config.yaml
n_layer: 18
extras: ["capped logits"]
beta1: 0.9
MLP neurons of a small language model. Each row is named by its layer, matrix (down: output weights) and neuron, and shows model dimensions 128-223. Each number is 128 + 24 x the weight over its row's rms, rounded and kept within 0 to 255.
After each neuron's rows, "raises" lists the tokens whose logits its output raises most directly, leaving later layers aside.

L14.down481 [122 120 117  92 145 126 125 164  65 126 140 155  98 124 124 107 120 134 115 107 130 145 116 122 122 103 137  98 122  97 156 145  96 161 132 118 156 108 156 138 107 121  77 109 186 174 123 159  62 157 104 167 129 135 145 139 128 159 127  93 150 119 106 105 111 131 169 104 125  99 134  78 149 117 112 153 142 133  67 129 158 126 141 121 148 136 157 166 125 129 149 148 111 121 135  94]
raises: "ish", "ain", "ains", " mi", " •"

L14.down421 [134 110  92 129 161 126  97 107 159 136  90 140 152 136 188 136 113  90 163 121 115 118  89 103 138 153 144 126 134  99 142 164 147 107 163 150  94 154 118  96 142 140 102  97 139 136 158 114 121 133 144 124 150 162 108 134 132 173 168 143 121 118 120 135 147 160 133 154  81 113 139 180  96 148 167 108 122 171 163 104 130  95  90 102 156 167 134 121 134 144 152 139 126 103 153 141]
raises: "ics", "ization", "ism", "es", "ize"

L9.down743 [126 135 148 108 148 138  99 139 161 121 131 146 152 106 149 159 140 131 128 133 147 138 128 165 119 138 161 112  97 198 128 125 144 160 129 108 160  92 153 125 133 121 148  78 122 107 138 130 131  69  82 129 133 136 125 176 167 124 147 124 134 135 124 185 161 132 107 108 141  97  92 137 141 157 126  75  93 137 144  81  94 144  94 144 128 112 124  99 102 133 104 148 116 147 142 170]
raises: "at", "ata", "ats", "ating", "ally"

L10.down1009 [143 105 113 165 116 173 124 130 160 149 142 141 139 138 161 137  85 114 119 145 102 138 139  97 102 124  92 154 108 163 122 111  67 105 151 140 112 148 138 135 137 133 119 153 117  87 108 151 152 130  90 129 124 109 126 133  97 113  89 155 110 137 124 145 118 133 137 111 142 107 113 110 125  97 115 104 102 152 105 173 152 156 131 113  95 126  85 146 136  94 150 155 116 141 110 141]
raises: "p", "hip", "man", "ster", "aw"

L14.down172 [141 118 116 116 111 119 159 111 100  93 156 140 107 136 108 147  75 131 130 102 117 187 111 165  66 140 133 134 135 162 146 152 143 126 173 136 112 126 115 148 100 169  62  84 124 139 150 191 169  47 104 103 112 117 114 162 121 141 125 130 140 105 110  93 135 133 134 137 126 151 173 116 146 137 154 111 154 118 127 118 126 116 135 163 149 152  92 107 112 132 168 142 136 108 152 131]
raises: "ather", "us", "ough", "at", "is"

L7.down588 [125 124 159 144  91 101  74 166 135 101 122 140 105  75 136 170 126 132 120 145 131 169 159 120 110  87 172 130 117 136 135 134 142 131 131 148 158 120  99 124 103 145 139 169 153 123 103 166 150 156  93 156 162 146 110 105 117 154 127 129 150 164 155  97 115 139  96 121  92 124 115 115  89 134 103 112 134 132 106 107 109  84  94 140 124 106 117 122 122  84 103  96 166 143 175 113]
raises: "port", "per", "med", "ages", "m"

L14.down261 [ 85 132 166 121 106 130 120 154 154 150 139 102 170 112 131 135 175  98 144 148 101 148 124 163 121  95 112 174 117 115 128 107 116 169 138 176 101 128 119 141 130 102 123 128  98 152 145  67 139 107  84 160 142  78  97 158 101 178 138 177 143 170 116 146 129 149 112 146  81 132 134 131 124 120 133  99 133 103 140 133 141 108 103 121 128 124 134 100 157 121 130 127 143 194  94 131]
raises: "o", "og", "wo", "od", "ó"

L14.down425 [129 138 131 111 110 166 113 142 158 150 151 172 128 132 122 138 144 138 104 139 144 127 173 111 170 137 164 119 151 145 194 112 148 145 182 156  95 109 116 137 139 173 119 155 126 117 163 126 134 135 135 196 162 157 157 148 100 116 143 132 119 115 117 124 137 121 130 158 160 110 129 142  95 114  72 145 119 157 107 124 109 141 110 130 109 147 155 144 112 112 113 144 164 139 128 166]
raises: "en", "on", "son", "gan", "b"